From a checkpoint of a small transformer trained on Wikipedia: 8 heads of 64, biases.
MLP neurons of a small language model. Each row is named by its layer, matrix (down: output weights) and neuron, and shows model dimensions 288-383. Each number is 500 + 25 x the weight over its row's rms, rounded and kept within 0 to 999. Numbers have three digits each. A neuron's up and down rows have the sign that makes its largest values positive.
After each neuron's rows, "raises" lists the tokens whose logits its output raises most directly, leaving later layers aside.

L10.down910:511525504505555491490508497460509475548492497475535547474460504462508546523488512487493484493507530532535531538483497542539442438494491471515534488474525476490481491518515496497477477509505488521513501537522488521510474528509496489465467501531480540545478461473477516510516525492516534481
raises: " receiving", " making", " moving", " giving", " earning"

L10.down2513:519503498509489505482522504504483515478507437502566553508465483484481475483522451514531502483503499535523515507519528481533484482524485477521503551505497517503506512513546486508488510494522492480490450496516517497491514519500497485451488516473520528515500510501502489534465517481501506515
raises: " Dur", " However", " Follow", " Additionally", " They"

L10.down1063:486503524537502500499546438534466473461501513496508477484497530517486446560491465523506511483520503488495523504489486500541525487506487506502506508443475452515465523490526484529497454469517476484502496487492475503510435538477509431508516506516505496473481480482472495506531561486482475528
raises: "che", "cha", "x", "ch", "chu"

L10.down266:546510482471509528561517466481490520495479486535557471451520493538489545527502488496506502488506467523515553521494439482494477521546516475494514543482485489544507499487508458494462539480529498547529521502503470491508492479470511492499495502523486493508539515519491493489526468463498493537
raises: "es", " follows", " shows", " means", " takes"

L10.down2696:466504560494499500510519499477527505504507509502484503519512480530493491514521516477486507501503501514510510484450495520495501525504500455458509534452500467520476517482519534502506504522496509492500489488493497502490500516529478528497479525519478492508481509527483466508497489514487506522
raises: "mor", "et", "chan", "op", "dia"

L10.down1367:503517542489478515518482518463511501487540488520510501509530543498504457489538488528478484493506502486517466515499510527503466539466537484494464546485498505520507515524456499521482538482528533509486502500550477485454550474507523472537476533476504501490496468490460476482461450457471495483
raises: "even", "rate", "urgeon", "rang", "rea"

L10.down1575:459529469487495503508505493476516488482522525511503499467525492508486465507518475511536461503473492489535490501488479480500509460523559492499534538473514503496508508482537498492472496466515502509513480517535535499476488497542559488492464445576540468535467460516487508539483478499508467509
raises: "e", "es", "ed", "ar", "et"

L10.down235:564535524522510509481498463511492529521507498469479476503499485481498503497424506467479478517503514523454509459519557503535496459506503519457471445521504488490515525511506476494463497523491531470550502512531506438456532457486491499475545475483429481462487465449510501548487492430472447524
raises: " first", " third", " largest", " second", " fifth"

L10.down2124:477535473491492465489487514480456500513493521464474444491507505507453497441519521499545519507513515489525501526492509518526462486484511472521514502531544518480521485451526499503492548532499527504491482476500464516523522458474482504490500461473517483530457550472531543481517517494486467489
raises: "ating", "ator", "nce", "aria", "ated"

L10.down2185:532467537497502458496510523547487529466520471529467486500547496507496481489493504474517533487503586497500528494474533501483521526519493496501441457520483486518507465473495519485468526483514504508512484491492501475497536479473482476505486468535461508537489483508516505444515514473442474534
raises: "aries", "ves", "ant", "ib", "ivity"

L10.down1973:531516532479528478468499510526501520479550481472521502512509477473516507568551489483513533490512537531446482526495510480526448488495464498525504497485511491549435531485483489497492514489491497495468490503458512507512513507516501543478470473472511498477484531494511486499504529520476531493
raises: "ine", "ines", "ick", " Green", "in"

L10.down933:492509493448529478511509464498508517535497466492441521512495537502465503496511486500506466483516500481506498458490503506486499498491501517503509507506507520511496483497467498533451494530505468508509510470477513481484507516489522529459503462500507476496435491502451524511512507471525489505
raises: "moto", "gu", "hara", "iya", "tsu"

L10.down76:478503479488480507469515502528520508490521508529492488470516510534528545574541503511487497518479538496493512491468509481529437532494520473502502532482475520504499476435479478496476486472519529497516484484515501521498508487463483443500475500504470521565447520549496530509525475513491482541
raises: " edition", " books", " Book", " volume", " published"

L10.down2326:482532431487498502464478505519488508506464505471492489522510511507502513518532459459464513523504553458502480498498512482492474531488540502541473506510506457475472522460516487487487455463463487481488518481466510478537492501548543464475465494496515517480442527458521522539526497493483489535
raises: "ym", "ium", "yn", "ine", "in"

L10.down532:508488491492493493459513481478475512465470499520519532487498508499558480476443516514473498472445508442465466512493484462457515468519490471510492461490523512552493561509485522482481489505489526548512546477489488522491506520499496454464497486486502515521463534479463480546547490496506507560
raises: " crash", " murder", " cancer", " death", " disease"

L10.down1052:514498508487466574549549496511495516458490474536469478495507470463460513503475537492505533492501546477503513488479496494502467502502511548509473476496498483524487479486456526517539515521477457504486497475480530456470517536510524494518469474486450492437491525482497469517509523495481503500
raises: " years", " months", " age", " weeks", " Years"

L10.down45:454516501500506491490474488437490505520523506493488536485520502494477486503550536495408532519488503499517503520495480511515486524490496471498451450479493470524480457539479515466494458508496499561513491535511463500470495524517523486525445483496461510521524504484519482535501484458504521509
raises: " making", " having", " becoming", " being", " giving"

L10.down1494:473521513491511491501478554521466529493478513449496470537518537473525504485499496511536485459483510491524490510477516513467500548507532542510474495511489475531474519505510477504526535530510514530444545516497534528497524477503494446492523508512514510513500484491493513512517475493508495521
raises: " France", " Ireland", " India", " Canada", " Netherlands"

L10.down1858:519480469486492544482529498513527497501484541483505520481491466495473461514508521496502515479537500452525496554483504496505527476509499489503488477489492468546481499493481498529455504521523485509489509498525448436494531548489496525443502512502556505469489518515472490538449517504481501492
raises: "chi", "res", "re", "lé", "eva"

L10.down678:505511452482501518482483479472487501545488449547500493506462483472470504508534480505535481472522556527500500504501520516515434488515529498509523537516550478424497511524496531492490456524487524529545484531541483523497479488461563510478498518516511529505500524491499501495522534488483478510
raises: "e", "i", "rie", "es", "ro"

L10.down2406:484505504481474508499537517467533506501506455531553498518502503488492462490501499506509491524541536501518521481428466502509449513495523514513471500481519434484462502484517521514515522533481473539515495525522492479473467504462513512516497501468546503521492524467513484460498490489495520506
raises: "ion", "ions", "ed", "en", "or"

L10.down386:529505524552495521482506512511470530496526489471508495497501487489509516474491509551458508495552533521558491484508465490501501527518434498521455481484485534509521453499516471505508495453518517518518498517573471473565513459510537484508463482497529514472534443484552547524515522476478481512
raises: " many", " numerous", " hundred", " more", " few"

L10.down2322:500487448511471477474501529508536483526521503465505519500493517506507511466488518530473489538523496499534495511533484504508502553491491474476509476489478476514546472526478542484568481485520464463499493501506481469507481491525509529494522487452508479479475470523461537498448515511512470473
raises: "rise", " its", " something", " a", " the"

L10.down2503:538501516501483493566530516501472470511474517500528476508487534531526486513503505452502447484554536513462467517464464524496466499472520518508512456546548502527482544509511444502499502493537559481486509521519498528542508508531536502504492532555494472508498515441529524552514469508500470511
raises: "em", "ies", "ah", "uro", "is"

L10.down166:510504515478536500544508466491507529491491456519486560530466501501514487535525473489549497442496481517512511507462500529480476499541480502489544518505505484522495521458533488497518474502490497470477458509496479487453562499484492527482532492449500489532486516508492506497461524464519504498
raises: "\n", " They", " Up", " However", " After"

L10.down1468:508479462504486513507460475522512549510475481497491486534483509538563514492469526522503495546516517481502520491502487491498458516513504498484508500525528490551510508439516487527469468515523466509510512504483483487451528462514489488482523500500513491507567533488514516502518483493540538495
raises: " which", " who", " that", " whom", "/"

L10.down1760:526559552497525512516498489498518549502495508480536522463479516489472548529508488447436497521489483484499520494457532519507484482500484526497511465502543485465511474524487473509479479536474474532480520523501484494476509510524568497510478491496490509524508499477490444508482483463491546539
raises: " taking", " serving", " moving", " becoming", " making"

L10.down2461:463526499491558473515494538479539496515524510494491450534492488511515479478466539470502530517520490500507476494514513461516481505515486484522529494526497547480489522472512499512519528488482562467532485531474508469506508480488495472467460519504512528454519485498525535482503523482488491514
raises: " attention", " popularity", " widespread", " main", " media"

L10.down2533:495523475500497491493467485508503498467492497482535469534466514545543500482522516522476452488435526511520509529550458485452515489524503505480444501478538524513473503514496521540524510539427506513506524499490502494485489533536482471546539492480506514501566493519493513513534511504505512510
raises: "s", "'", "vest", "ian", "sses"

L10.down2163:455506451493490533534539465480473516492504506473525490514563492540504525506473490484471515482491529507491460493536470543531503473544459465523477493531519485508497466519486535481516459485484480523489524485489494471496494480519499530490485513478523452466502487466496501519455448484467473517
raises: " years", " months", " weeks", " episodes", " different"

L10.down1777:445479523550534479532499512508498507499527520490504485475496495494473508550525466458497524513526524492494504501525521517514501493465477481504492455477476490478490529517507518515472482474460503476488492507471476479552496509507450491488470430480479496500519474489483523502560499505560453496
raises: "va", "vi", "van", "dan", "ah"

L10.down1656:484499513490482471509480494480515427520501533487473493532481547522495499511556467512515516493480504479524474497501518498459499540503506481490492503526528471511490478455494453528483511500507523525486519516512517487482485512500502483515550522505507516506531530495496496530471527531513502535
raises: "s", "si", "ting", "ll", "rs"

L10.down300:545515527525478504453471476470514488497521495500484519494516483470496522504533466480474495539531492448499491480496536522469483525513534498536536475504479455506504516482535495481493525500511521500499508518481447467505484489459485498528517476459511437563524493469501519524508487507481499468
raises: "din", "ient", "bell", "ator", "tur"

L10.down2354:508470515521489517507512479489517546522492511460417509519535502529531501507530505518492492489537493481537505439464546485521530530510515502513509502507510510500431516507503513523492493532513537513476516535534485486494516542499483524497472492461510505516534521545533527485459504515505492452
raises: "mor", "yer", "tal", "dic", "chan"

L10.down291:466516445525504480498461520494486512508508448500559580499522501502442512522538500501493473469514470490511517506484483492498533481484500529537488491496482559475462531495454500480455487486492483499475524522508493548505528467528494462510502499468527540436490511499504498493478503539503487515
raises: "com", "org", " Two", "door", "f"

L10.down639:541484501437460513497477486507480509451516475549465510529493490510493546512478477461477506475475465512459522504488476526496521509482497473471476500536534500517517533495497504530481522496508501483542520488465519499492502493431501533507467514525499474496518516513507534507474495500504464465
raises: " language", " English", " Spanish", " languages", " speak"

L10.down688:553480533503520479472482480482489538503495486540486525535460481468506512487530518475522550524469535503515452519561526468466490520522499471494496516467542495457507535481506496475504536508486534515492468461486475542470498526516525487510496487502482469549483461483518492482490484494526519460
raises: " Day", " days", " October", " July", " March"

L10.down1:495508505472483515484497538517471508487474522537484438530448474502520478440466488525530477453501496475518507473483547501529498456497492480524501490506507527483501520467471498536515549476447494514487518511488497502468530502491491481495503488515508536504532472479482466512514547525487505530
raises: " continue", " have", " are", " were", " include"